Weights of a small transformer language model.
Training: a variant of Muon for these matrices, 3830 steps.
MLP neurons of a small language model. Each row is named by its layer, matrix (up: input weights) and neuron, and shows model dimensions 48-239. Each number is 500 + 50 x the weight over its row's rms, rounded and kept within 0 to 999. Numbers have three digits each.
Before each neuron's rows, "fires on" lists the tokens most often at its 100 highest values on Wikipedia text that the model never trained on.

fires on: " This", " this", "o", "ially", "ly", "This"
L2.up1208:453625522362481536521453495461474610502565493399576445581529584419513465420565500431539507461526520522558459485569590604496470434479534440540505507499495552483514514508531499529426568473469444474458552467493567450557470447463422402499577524492554453495522484393569439494487433463467429442454488553589519560445439518507503510450467492501476484434529535427525437479551537619477560487497473472504448457591519555488552616530435422501488470599433453520471466576532499512559497460499510461479463510524411418555548532520546505426410492522441618417564519480453582506451565442458520468

fires on: "-", "er", "y", " H", "m"
L6.up2:524524479549486509584578445467443543486418446573407505505467527458461469413559564531527399497501594519445544559497512520497529423445565568509542517491591560498464439502454585586525490427418555526493573433491495499560481496512445608513449481456542540561521503467604500473573542514488543488485458479560566528431507556524412528509572504506511502525517538628606467473479567489551546496503503421520450514526495528521499565410498500398513548501606529462506585508529544444486532460473536459486458475458544542507395529509504563582603535557579533467565523489457565485460474517486417559

fires on: "or", "ll", "y", "ind", "ost"
L2.up975:584495545475517501515516610523381489423500528447423436421417439511526578450429456443476515566482527546441573518547597496482546515445583576546465482544457499462533458514586519542542492486574546552563519447448503462492590525535551457474522438515490450465541501455633536489496519500446483475493495489473546480526541517494603453436451489522503516567485491457496604501520442381521481480400487549477545526471479529402594571490561477538547563507513498461516583481583447491528534481478491454468531480414498490506510506579488467523439583598561577452564550456513404532552484535622401482

fires on: " g", " rem", " |", " det", " L", ";"
L8.up1073:557495547506482590551379398479448493494437501411456610492527489479443480532596532526432486501499557410406457373488490583526457461441505467508545505472523519447476501513484526517459488489489463583390509481501474533504554477590485470529482489526489571490589558527428487485514528526516496500496597577411484540432500530532527542473487464482453492432446452558486566475476519528483436577499418527510447511527508611520523385548515578433554459536424483497448543438603466457499440465490526525643499454440538617471497525480484426633506471493474516462481528521520404556556521492475512430

fires on: "as", "s", " bas", "or", "al", "x"
L5.up1182:467460508493596447571492529586433514495432435511449455490483505442527490592565580508461485563536443567498508510446536587467529518487493485451448435502547521495566549437526446524492455635476553494476581520474421449551459546482555540493542475502449452462460536482476408443488531494410538526479482388559550516505579587447460605575594545505552526611476570552396489504495419598558448510471465441537533551494565543479453518468493543504522484464489527532544380497412438376464536487529524496504462434556558459525402519439504482441431514517541503484390472514481585449476486474599501498

fires on: " and", ",", "s,"
L8.up559:563428452537558546426504502446517486524565392527615462421500521547575521505490485482591497499541520496549500396520334593445564460465453540544468487530404467464512424509599432468475571588454571392424486550479460482472453537534500482477444478541547427509486478507456461508495523496532497549561533468541545488524478514466506438463422497460455494466575500459555449479529608506461546460498527493531444457474509512503419464482439579550502526449601514556405396557500460481469495580454499509557580519561529520513354482581496441595432516558520511540551495438438581565475594578526472511

fires on: " ", " \""
L8.up25:418509451518465572479400484530516571519461466491436420484526439433480622588529465496518452476497553476582583552523585522472538472517442448483515518575411477442444502541361589414495511521498512485497648529530466494483538560439369529466509534525561511501561502547509494582457533549419457505441478499434458525475512458497608534504474529521454447454508583469484541527463496419636462619560487536524600558425440462498536572482562422515454543459523441425510497406496493390478475460562465540512457511519482507502493434475501393503392526511480456456555451456528507470511532498584524543

fires on: " f", " and"
L8.up956:507625500442542579453474609464488526519491449465422421541519410495427544433460468451517614435526503469530557469447564567545445475495483537436581568470542494477545505474488478460523510452513582478436482519530532428411572497605571471451515541566520565421427580432473508519539526475512500622620434512490460455534476563587486400429453494488572496507506584486484542517503502520491569456557505516474481451532544513473537491474500435481474593591511449440480330372532501585427470494565507507503501527486455532467413570499465571527455641542451488545526548492524506477495529476400517489

fires on: "as", "or", "f", "el", "il", "ell"
L5.up1129:568534487499515551464596515478478452536434446562486538512519419444475517513538446596532429536521545492473475494496520503426597460538465593533512455463583538491581570505502480436526470586435518503489621518408434486465468497427555482455509483498523461498501610545499504540480477420661522502541556512526482476470501513470468500456526626450569375542528479560424471493511426543506468501527572540493523547459556560447496580464579528439471540461479513530505433534481582430415563492485465524473536414526495396479487498502437386431421516497497467584540549534458427585448458539510494477

fires on: " f", " F", " Is"
L8.up757:425543539474478536398554532495569503420507526468482502437445467487504512366427544560488461518553491427546519479455510491502515572538432469608531529516505443444545562528515525482500566512439543463623474447583515479436447442452608499490474462598528459501463545466499528526454512498459501567494431514524583460502511578436480507491465499531605535564457435472456486485558502521550546519630545531536551430583548580505454561612474502505454471497550519463481324489452496438437466438508544503542577481510504540491460543502497458539523507473479532598466502464538518441542565534440489552

fires on: "y", "im", "al", "erm", "l"
L2.up781:561508450503439505636427504505438534475462522518531606530466483445460530473557508510470498503442482534547492524566509519469514517502494446589578458476541451483504578481435490521566503522499521466375501493481473535536582543570481483445588602473506521507487560593436491525537569401426436579438381495485548517521529469544522493515586582540485415493524510500517506436532361605500573524557485549490446515455558463380450513491592516398528480535499498484565607474469431546469537479557562505578531501470452414471485486457502406535508521477593443476483485480567491526542572486473497446

fires on: " |", "red", "le", " from"
L2.up722:454582508479436476540474491548504523455472532536472479512585545498477477511473552429570641482443517463505475454551513482504510497588486510529512436490508409490533443511463481469570577499421468487524518515531477539453465513550532376503504547483498514447460429512524421495452415541490475559494528535451530520483467474541525480442542450526482483487542425468583514512496497355570423518466447478536631511479512514455638596481543419586530596510382429518486481473514530506557471572520545622634462496557517446453359532547524440516456457520428597465428497573418510408567535479471527497

fires on: "i", "\"", ",", " and", " ch", "le"
L8.up586:534534537486494446502481574465509547565581473476500471534530485575484496574501575560510510544561389458498484622498463496521466604506546518466471442438466461474419507454448492501574520560521506514630524561476427490507478552568474503476520440441488552417402527499535510544482511509540543479516593541531593446499488445505537600476489510487479545553472572504496463511519516457535500466461532589522462393508489547549402556431453439450428558492360476493444419474489574487488515440478486529533372521558429466554499490502449518404507444567439434423436548592497599536540525508469563551

fires on: " years", " par", "us", " career", " week", "ob"
L2.up789:493469438404474527527543448477514536463512494464515447474548543577588397508547516541538491596537469521485422430531430406418418476480450552531451489550579539597530466463531496513476539483504470519544462563524481446557500489471545454476524527523418514558424515541529467496472466504492521542604515398488414510475529522495463560564451530570508494433551537472536547499479412436513434502470461462445531384405486573519524442480467272556454544541534497579516511535480525574515543519497500447545501485441455519438493547532568525554565469495508526448551576517525447519573602574468507545

fires on: ",", "a,", "i,", "s,"
L2.up1320:474539436496462573426463562415491576617534484549512469431502503527501520438506441564524424542542541565408468574504524593455502514525490507488484477457355487568513454498535514486520573518565558467400447387487508470485527512556529494470354473578526569519559522554505474522412562457491451483491502574487479482565520541495511452490410580372492525449484516614553483601537526449456390480613483485495567533529503481469483473497455531416485469458525477526503446486462430454422506525560505428517474621477525524441508552543469420447491463515495485564435534564448452391529499588481499505

fires on: " f", " P", "s,"
L8.up1034:555575515420506498474538552477503532572525499498365513545512395522484570513517636609499532546543544591589592615501576543570445467401419535421479515418524422473383390515399488554491485494541505397450438463545522462429459487576458480436530576580453561387416484538471487503565586555484518531488473414466541464492519488431597434490499524460498461541498560527459520479456532555483486536558557459471529531485467549542530566568452465485459463506551482497473499499497500474474551569472566465513491478534498516517361551474549467523535536424531494554532535460413502505515468442514512447

fires on: ".", "er", "on", "if", "at"
L5.up175:602446536423546502517562614519531470433492421378498529495427588448548527574447530563534566430481561489518370547536514508496430412512506524536499523531406514471526548462503487482480490539444558452525568594487458435507401506488475504531441514437531571552493473441572455522471559552487368527562495543541504387510503436455485412420532449497433554539536500532463557447541479506553529439458489506469543486518475438587465566459517578532549463533496560416416568506582483465527503450532489473504551516459538489518509450534568520550487450466514487487471523515517556573449504484445437651

fires on: "ime", "rom", "ly", "elf", "ity", "er"
L2.up38:504471526445566615428546387594575517501438560431497498492391489503493474520394422490466517507549421604518516485650510523537541497431561436488519546542476433437425628534480359456561522559487506441422563441477477466503612445513524475496464525555497473518522588478580514526476528481499477481543480531507458421436466527523461445500447475550474479443474583451562543413572572470475572468431491486486444497469536548464533533536448444488415408573517513494462515577589463517472465402578491499480613521549516549470470443527458459562532529535549471395529489490545424490525575476417546499

fires on: "y", "on", "l", "f", "and", "er"
L6.up1199:493557513545508541497550468506474547470471476482468400502484425411519545400484463523551486483407500469524474502502464623528533602410581488469442425505511498525475457508535498433529663470498498524520443455524522502475488517474534477448450565515525544499457567430513525469513515415527471493524435568536474616558451433372421472519604502439497521389483475520540441546403544452564468599522545454566507462474494506593436469561524565409467512519490550534484445525542473409444568424586510458544483440469481514482439584542458513556487459482520521507608471427504478450519506583431456550

fires on: "al", " of", "ens", "ar", " British", " Eastern"
L2.up1084:411556431496550566537423503556561523401439431423549468490560518406619427483410557478481483486469490528435464588541511578497485590460518541440485509396554513362472508436533498503505481489518459537577424517538475500534491464581418478456480512569510506508430561540503511498538567477515526586461592470528579529419497532478532438540474530564518571557481508496572518481594448498532449523449507554570561491512435457543517496559439520528508536462571671534449568582470453459491525473514448527501505424453529402524472523393527460486446594421595493541557550406480495503414485604436465453

fires on: "er", "il", "eth", " cy", "y", "ver"
L6.up1528:507552403515448488462505474512403542461498511573565522519361469485575411531553438515482490478483585515417470551465505469545439490566508471446597571532436460504450476553592553412498453443474530554481536517445449477541434543496507416540438505433557447530496499502443511496462449483526451451441388537497456513593562490539558509481433438560471604580548568543544509430465563456421477549498474502478502485476437454522495472523502515568519507502477543537448565445576413494468497505450407471480584485409485525434511519519566447480516404411486440472484474539516521498646611513514502530

fires on: "u", "e", " far", "ly", "ially"
L5.up620:527582425486457470579490610492475523504550581498531349538416523461541588421588444506543474430570577383540449509554419469430472488539514449438439447481504528506500518476473562512544435457509481530499556529520531557547481466464428650517486497455478567478499505471578449529486445559500449400501521519537515540339539549532472548470534601484459535411585517473536508448561528599431479429452520479560562507475437512501480478478540379481403518507418495587464537559565507505523498425491515556551534499479500526421516446498509486478554488421451491468490524514489466475504480468556419511

fires on: " ent", " ord", " rem", " det", " qu", " hold"
L8.up1110:584467577512476541524443415574467526411481488528531394497469491525579524615480450518478427446640469487447477471417534514445508503522475463469467427434405501473541499478467489492493528544457471516598508557504384448485534589484433548500502459507509541451474471538419581501463513521435495502449504502527488465475533506505534507442539459534465518541431563498473504525544511524366471472469562489545487485470468616478505449461449560430525513550487448451465485553640546484465504459568482489483540551499529554506573543440532450585514487481494565566527544574540356494410526512472429484

fires on: ",", "—", " r", " ", " p", "s,"
L6.up910:535501465573492494505542552418493494523452450522518463404550469535553547509519452564514539587535479537512578463510470496441496545453452485581518543521523479544409593521557502544510487517563437458476478390468515554508530453513486410499422525427566478540548591509531509528503516531486443401502519435520556409431530496511517421525409487503461580506447415551611507559506486508490503501415530519529487427466483543526520516507456549456524461517574523523515445514482447572396471450534465598604539624542514456389557551538380378467578484546543456460488527517551408526558507417536475485

fires on: ",", " in", " and", "s", ")"
L6.up193:564389438505548444497489568472508450529495438512482515504450532519564509563472560472517455551505524512459464548550525375434412520537545591571404542510498434495436453509461488519497563634502567479582512532452493447463457571466426373484464449435458428513504457592514496569487547517501456508493494509508539434509496573439486493501466466509380565541517507478598497482521533460531467501520470426548415508492574491524501494430354537567477485536443545537511439521543491441541541475525579493461448500477436525489439619489536517481492474535577431479512571470401514413540514519480440490

fires on: " en", " and", " in", " En"
L8.up185:470476533473546447404469486385477472507563395454486516491459500461370492471468499558509384549522601533488467450490467595522533525467517516486429506558459560480431561513470509482462525585534519575527520483470588555496409518596504483501485494598557480427652517395531545542544573558464466472600541424459532525409521460557501515517439518484506503501540566476481526600451580431430554488464530490390537533509386454474507507568583501465408527443492444427523530506488469411478497528450527485540491504550523461527514578454487589499504441457616478563511493440433426557538509550472491449

fires on: "er", "at", "ord", "ur", "ild", "ile"
L5.up572:560526554511502452472494493441507493420401492470474559460490630415529449471533542547479544544485586425472559568416529534500501469515500570526511557565419512480523534542511502525477432501529578528469504561528508521631484439584466586436516494420539527555500358518485490557552664499474394486451367469488465473477552411450552443418505535481507477432548592438495462554543524576534524551495570481448592496474514498435510429413572614552457510544535534502477504455493469524468494428572419449530471500398512501561510602493484460467509414514488497470511473534487504467574473491522527441

fires on: "ar", "er", "or", "y", "lor", "el"
L2.up951:499569554424494477514478550541530575454572531506475592478434487559475541463411448509492578591428498485488531449558472477452430567484470566520489544485538492433448498500570511514537473544457592372488485466406529491569555487466581486490588430439406506513465487421505485537496484531481511432431464490494553436544432465443537482442512517571447464511489543553485486461487531487456542461465602542411492523432402556578456481413556575513494551569560516539541554555511447479458455501453479471532549504457453490587490564515336451454387520545482425435538461402505534574580489514567569504

fires on: " co", " bo", " lo", "al", " Co"
L5.up625:417438532541597459507384619493450477457493500371504453502478504448539437434500539537655497516442535544531518543459457522541385515471494530561505595503487520533459600482433490495540515386492565410475504606442530518494531455492469534530511447529470578526494472480482479513540506524415538451481479455535573497469428486499529496509555460431500507490519576501450525501423464555573486520572486525496468438525589549493563398534521472532453534473514561523574505482355483547522533557508511453588534495522540542494445532454472483482504475527427498595464436508478573504532502466488416442

fires on: " |", ";", "ol", "ro", "con", "ar"
L6.up378:505533432417529473469381449549461451507482515530370541537434496507507462501570426434488477471549499457534509520587442539525539565569481521553490589497382580498421458472557530485529510523532447432543529514463521465520544467565523449549541460545426587429527657473456487508551536473523433573515560454347468493427458605545422594420465530499470581525464502546433529445478458502453516579501492566536501502511462529530521465550516350513477467473491462487494563477576488450488513498482470619421535623491509502467537498570491516506524538545454486465522439501504527520482443576337471464

fires on: "f", " New", "if", " N", "t", "ed"
L8.up211:481511521528437438516427560475581496522550492534528540434454467364418547642504533552494599495493618461439466591456491545506522526334614512546464408418478587520469357444510466513478488543404468439500527538518612548393518526450504497466465562551463489480497480544438584573481513474542432482480485397576584539509545501485577507538493477504424513514457629536498510518485521450525438523459521507443597546477405513397520513481536557510501506513374535485486436523525538522555534558522527476514463451482563414518505456432600417489445487539457480492506513521609474516429521453429544435

fires on: " R", "le", "b", " River", "it", "mon"
L6.up712:522537564572464454452503529494580489448517490503595522534532468538490432568519429463534430555451504502575457522474478465454409434553506500527426498425530536519433515574627538430505493489448561519431425502537468441524505444521485563463527609431516519519494574441534494535482497548470474409501582410555557416533597492461451422459466583476461382511502408502463466504523435452526505553511522496477496547547412604521533546524430531585536471582567454457484464492521502563454515455580551454565502467531451408507566514362443499445457488515572461564520525488532482540463574485488463394

fires on: " and", " to", " also", " of", " then"
L8.up376:555490417439504496532527359483410549450444465535486459435528504605499519508571493509476515564482368576449455492578480510588504443485594532455532461500443501518531433524402461427572447507485477500383561486501457448464453484546509536395544571408543420462582558526514463557501623494530442518552490405567582547504500423452486449398469529427594448440445541468507523479529540533466451497471583541533556522495516490611503479470447517476527474526496543526484443495484463377485555547542548452467507530553543418477515591510525447524538458459467522507508579506480506503581488529458526501

fires on: " ret", "erm", "l", " foc", "osp"
L2.up569:536476500444505467590476565470457473524546463539557520536498482552467540499499477442477515492465444401559450543466501515462492527443432420566520465511469408495484521445601470486568528487526492512495532483599457488553533594460461500451426582544450490463488546552386486492561537504419501522439476421424490511508466535516464531439502485458514481536542534498491528452512562612536504608478451503486456545447472487538453479447475459472652461610480500501518544433545527494486558431520500422505497528496458453460492542511490599473454418531416441574449482526424541441578589543426534503

fires on: "er", "z", "f", " N", "ax", "k"
L5.up834:522502422488446446459609480475489510549403413492442540554420502446452531489498466463535581530516479472416428509395555560536464574532569575485536333439568503553515488541515545537466455507531559457491507529456540428477492494517390495450510554519430464511525509472528530488573520428485451524497454520498526603523441423480521554446550544468555549440510536556534501550459500501549515553388493503539528490362571411519462583491409634450534483590430526527414552486504462422531547568482571496461489438448492504495544577429537491495571487461449482462417486473623456545498608511385463547

fires on: " of", " to", "u", ":"
L2.up622:439571438399461418468500490514434450372595516466465462436562548440429459459459495485546532490424510499456529471484435593454465488528517526531461519534433422515461478549495524437580485520466421571582487471518435433477445516537515486482573484536524399577498585479466486509525563539495362386517478469534509535444536544506487535401433527495518567446454526519451455534566570473446481537458447516490445538592610537444528521485470492467500466467489486532390435571459522475525541503502531543442471502530584509560535568479533485516563488550472529614419495521551486527543516602539605514

fires on: " and", " of", ","
L8.up1252:489511469503503457502547519513590467502599442586466441498467465512504476528489513490519521482562541477511444509488442489545494503471447480559422512503446409480429559591498478475467477529567606472574519471489546462462477599505460531508451455503498484469514458529575498512544482469498451469578509461489554516550539488415526508518406543513488450532528507442502602446480510495463466615520517430622545488485399499552396514600450448368561530523440479505502382532566487450536454366466584556512463506576444456557530490494565568529536502512570483545506432450467529599498533600554496466

fires on: "ar", "it", " of", "eb", "i", "er"
L2.up553:443449502549479409511512506563519480427440582494513475543540508529584573483504576440541432501556447532482408468458486599502439651458534553458508566507570599515484409516594563479401458499466572442559456490481469537488545479552491544507510543498487543433477492507507488555534492549370480568475554518418462523452435573482424409469491531474448538520515571483579509568474499479457483472454606507508485555445582489452451625598537540570508522465576463539439455571560518496474516455582444509484463390491485492530533434501430555515561573417562459475486485518522466448458476415481458423

fires on: " is", " was", " previously", " have", "imes"
L8.up1374:550468547483542492383462534453444613480479467492533550450447417558485513565477539454471492389407518511543492536478524549498531557522465468472452557654575549440550526535426549474503595546451501534405494497462542484475497472524448531583545571462493481573432493410488487496447586498528493544554497470551535435461532504486486504496368486405464573562537534400572453448538477504555518520469469492515518495577539571491455405548599443542470450505599504470499462470508459533473458487455537456487460542529511393575464517464502458527470590501479461542519557455447503558560465503582433535

fires on: ",", "e,", "s,", "y,", "or,"
L8.up374:480484579534485501464501537471475459440639438509450554468465497559555462511539459511537522514516462499558494533424544489526555498452482428468329484479522488478455438509555489437544484493541549467510444293484547411438535433640478472514401593435516513537612560505460461470535595474558539560510529451479531431595476530441478489415472590439415539543504479531586488518519504553535487508516453483501588527501519533450588460548521504514525562471457522418434488535468513445536504410551562536517469474376557532446420471531520465587427457496506576552473582495470466612541469540512476515

fires on: " h", "if", "ic", " cont", " as"
L6.up850:559486455540571462557409552543566503554488486458521525541516458507598470550560508576514508485565409498573539615504441511457509623513538549541547514504570479466525462545475487574452499456524468473446424414492508489402392605491460488424544494515435563487500417572476428541555540529517498426481446543566519483480466479377540519437487493551470464552483512415502466507587594612529551522520580485574500476487562585576456475383495574445516453433474528492466410509471408547443517537511473521561364504557489514559456480470406519527513535438492475556416496540567506495537517485504503488

fires on: "rom", "ly", "ent", " from", "ran", "ru"
L2.up1024:525538459409501535424524469535516435475514511500484487540461478602486492480469512555491502560510569428542485469568489466501520553570407434511491453520497517479432431517474472449625525456521578588420483473484441467594515540510590482552555465501495512461588520455530409511449514522492521472455519515518554536493473591437524507555502476523476525555528578482439511526528519631418543380536432570425494417496489549536436550427482411521394491457466466479414593505500418526548523390558425559523612462594465567421498499566507523541491568566551459502491442427448508448599554556508522515

fires on: " |", "\n", " Re"
L8.up792:535478469426506426419441412493526561449599456479571546536458521539443530503471479457497493436447602484488518486448578476449572587491574500522504424502495456497479493449485516447578511489537492524548435501365526463492538489526479542601450516453601507476493484605447527529453523482537518563532465565493479481548477509438571540537464598498528446469488478592404540551552493476489589545426584558599397476445438485461604475571455492475478445384452515496432422488553505480498543559459593467509504493430430535470446514416503403513448578491488454500506549421542534442443424519505489545

fires on: " of", " −", " +", " for", " on", "ue"
L2.up28:545463561521486501542515546528538477490592435525479582576532543520424448543413468546592459503615473460386482542485437466423458572439479488463539456510496538497477534448560450485560474511515481559483574464540473491462538502458478489476463567544495516555560577508514461398566483491536500526492531558539530514494481576517382382361500562509525466498500481587521592461440518398594500574571510439526532502508543454538462465556411503486528477457580442428506526494466440436499448503560563522472532494495527407580520491528587550460497520497571392505429497478473566521504444480432536464

fires on: ".", " and", " |", ")", ",", "\n"
L6.up999:504499517456513453550513511507527551572587469546566519484552425526494587487520590472520519426523459542499547415563466465522524507449497454531450519456532515531458441443423464375564453366456458514508478413474506467533455464542492555510441514511470425549523506595526384413486559489524434554542505598483468506534489497510475484527506598470564525470486530486486515534564402483483520489476457571531534488491421452483493485563415549491497480465407483450471476519535378571418431408508580579589455487521463448407440450500505516553512513526482569485557526554502588577451519530488493525

fires on: "et", "or", "ake", "le", "o", "el"
L2.up422:438593562514510472472531508510474535501407478565525564476498476425524507556498528572471444536414511473549517476433492504464470509454427605637487512408546495444523522532467531494563479489569521471587461543418599456450498503365519489486511515606434594431521467440505497491435528473494467448434414462602518412442502470461485490465550534498396406516497468551522550529542544527490483528448473515472534450448475468450477504538466473498521493414477516489492560462461449432499553546605473424512544502488494470486437369448474408577473491441541523545571447493497530580470443503510536522

fires on: " \"", " cr", " circ", " Cr", " c"
L8.up176:436495428505523489461519566403422592522538422567424472542477535525542498480473463585428445418561556433520518411497450503440547505458493501429482545440430548538506445525536539514524564468472512541461459569464479502504487570568351503577416640524488548551548540585525494528531472496432550474474533489554538478474510512543553471545477547536552469466486519518458473444456495426448453595592571615569487502540390539464499559500577475515493502521506465436538539387425463460513483469470582475512500437390433502556498517484551540446468501551446450467450523471481548510557407561492492495

fires on: " |", " of", "\n"
L6.up220:523471419516541564429353563602549500579498511566450574443526531514534481517447515491405479433508512520427523557418601538543473568424525496575519455452615484497445473482527413518518446535490522550538507472462462521503441560498497519538476574445534513600474556558489469503585497469511503516447541510508479543516465506442586409525502522545460475484570385571521526568601396461463543433499531480516511395449433506440575511531461509518576544388476456510516478439532473544557584506520519470475438552504417541467420497463542569524568489590513529522478500496473513531517447497422535517

fires on: " L", "N", "L", "M", " (N"
L8.up923:468499464466502470505413526499451540426526504525442578484526467499555465483510518513489472453490487506408538508462447448477417450531480546542473457588483412443451455542492533471481493403443577491505467531490547524471575554509514430596472513474344547490469485515555445457530519583529556543497550441519494532469358425555457535487338559403455487401522536406489582516480432513559472530488540504524484473363502487513375540542491528519420515583400547488477500532455539503526443536489534476485654472481522448450584567456503465550540557522501555506577419454494431457483494538526445581

fires on: " ", " P", " G", " A", " D"
L6.up523:465579502491490378513431558536475616516535599540467475513521500487520546594490532481409521524513564498519483531448473489428517472491468407543422484405446553446435426603495515575518449570518481492475541439548533579519475532538398493515469478536419544473514456499419489484512526567447390484528447447492435489537525551451560457479529534514474517499479539543466457518471524424487436589586565507531502592525528514495488467547511495439545492493432519607428606537433491385457532496566513559493500606474454543602510452458455462445500469526528461460502460502499475483530466545486590591

fires on: " |", " of", ";", " and", ","
L2.up341:507507449528469399482529461447476519484590466501557497342522505518597494483469500388463482556474499489495519492587653475461474493608574473538559461488501458542490536585466501455488551580529505457456466405494515466465503476451510468521535462455366530446469560618568570510476552560454525443479524441436593506412417550485520416547475526542469472493420548545496448461525567500433559433463482490477515495492531519477533486451577508491551498472379423452464431499449474555525470520466508529558449437483507574436482553477467512532528513481586457540537466451470516536568571560424440439

fires on: "s,", ",", " h", "es,"
L8.up1228:410463482555496529427587458391487528505520452454466413490509472485529531394521383537551488509493621551533513559474436533502487449521477535530487539566453287504513577548535496556605586498509476447547489519522546504487606435494561502452498482528525537494494549355461415416424438454496556494498521581520454509508527447508574445462412516458580536418489455484485467438458446479592536473463507484480555479469439550488546520562541432506549502523536497535551466481526486509419494465513516525515527593485518558443480509581434511494529545581509475518440560595369459422582458514512500498

fires on: " in", " of", " the", " for", "ch"
L6.up1010:498455602501486458535566481462471459492510454504501500544436460401459470580468522517593431534450468428579452543515481481501581538400502521520470467481427508507443579529505504568555521486526559529636574436487490421540447557432539399528526427506485459529584590523566562455502524458552439521415526603508520401398474547469542451477442448462513495536586475468534512531529511457569492471572565468559541577544440419509494457455556513477443498541426508489495429417421408502437545491501473506478589567517514527537517495582562636502466518515505502384467538511485589548486407565537504596

fires on: "en", "o", "y", "ine", "s", "ius"
L5.up1264:461567490469450488473443611500579542509447454469517436491535508348522437556486519492523520412497500579525468508517590544498426557565473449512471571502527489649532495514576541579441433517464513415524416496468491479529456472521487548402481448481536446461496499445398486518516564509438508594556460505485445547596419518452530490505525566484485563431512552428580500478518457501410546517488506498494474510452532542470489473516515440541510449508484579451634498632483439513449466506438470434553493477471549435573509438462502487563432408545544507504499509507424528503598470574521490433

fires on: " K", " C", " D", " B", " Bar", " c"
L8.up1120:480437417501469464526447573521522507442551416431491448549497518579566514479455536415564537528421393536472593523544561606456477529442484473540611502494476506471435526521503539488490509529505449442568435477498445520541447494495445380432499539515436470484545518504507559647380499465523572518511608552489417539467539524515626356551487529573518483599416511538521610482410475531510479553439467523498496549586585490552524560560479529545463456455482458573518511514411590496532506498541506554487449487473526517475511544470482417482544484581578464548441543502470486538502464556469483399

fires on: " |", ",", " and", " L", "er", " G"
L6.up437:482387522546561492532483498468476444471503549512473501491458492470467549563511503521427491397422474478489508566490519601460555527451510508472494458502477518532401576489495582446519540546392486545531523501461529438505485514549509477441401551482601611466476446497528415374464485515594502457502378561470607440588532401486563532464548667477497564480451499525530529553511556473560522511574512502577519367473495510517443512575455517485549372463453430502442587523516476391476582528519500559573492492484419481493489508516432463487536487461501436467450489462426502491472432498449525563

fires on: " en", "e", " En", " ob", "ey"
L2.up1298:472466589539457454524466557467528548498414423511480490536506413469333559557504533535474473447530457554467487508518480469437592502425457427498448570472473576474563598457554547442436483442523527576520538475498548489531422509493463485458387537538515589446621451495594444531523519558427452539511490531558547502547412537540492485456426472548486582465541570457586451489486544461535500531459518452368528442518429605594550507512554492441513502504493427481530554510535401546517499471523493491549526531551504477524548483449524548527517480449511559396551551435414509571506515533508468604

fires on: " co", " lo", " Co", "a", " fe", " rep"
L2.up1353:455491562566488454460517446424448531475499510527550487505593447405502468556516488454470484487456515499487545508463494506431446587399507458509532554469501474465522543479476559436487469496519607402510494510455493519479501554504469574493500425524455519490466497501511502511549517522442495492502505528457572510457469553455379646526533516489539566560602520651497535491515503429499543372591578480502476490516615396519434526531564509467546605432550615468544465523478462433502541517537546461570530484486481466601442429521553520433527427386485480608516467521608561502501498501448430525

fires on: " R", " S", " K", " B", " D"
L8.up175:581478508533591576399562482409531439399520466460439474546543559465525532479514449503452449440553463425596598488483472618544530460465444473488495455477547482472546529457548524464511421571563467519545458458527494424474507368509487505424518510567428456511514371593458516552508568526419491491506568521458559528452528498367551421571485514506498543503430506571524508519551525547523507560579610522515450533452513556527527548511470441518513486524470466479501509507521511480464504527610472507511464394426537373494590558505551442481597380555504491503538520547509482493514453573421423509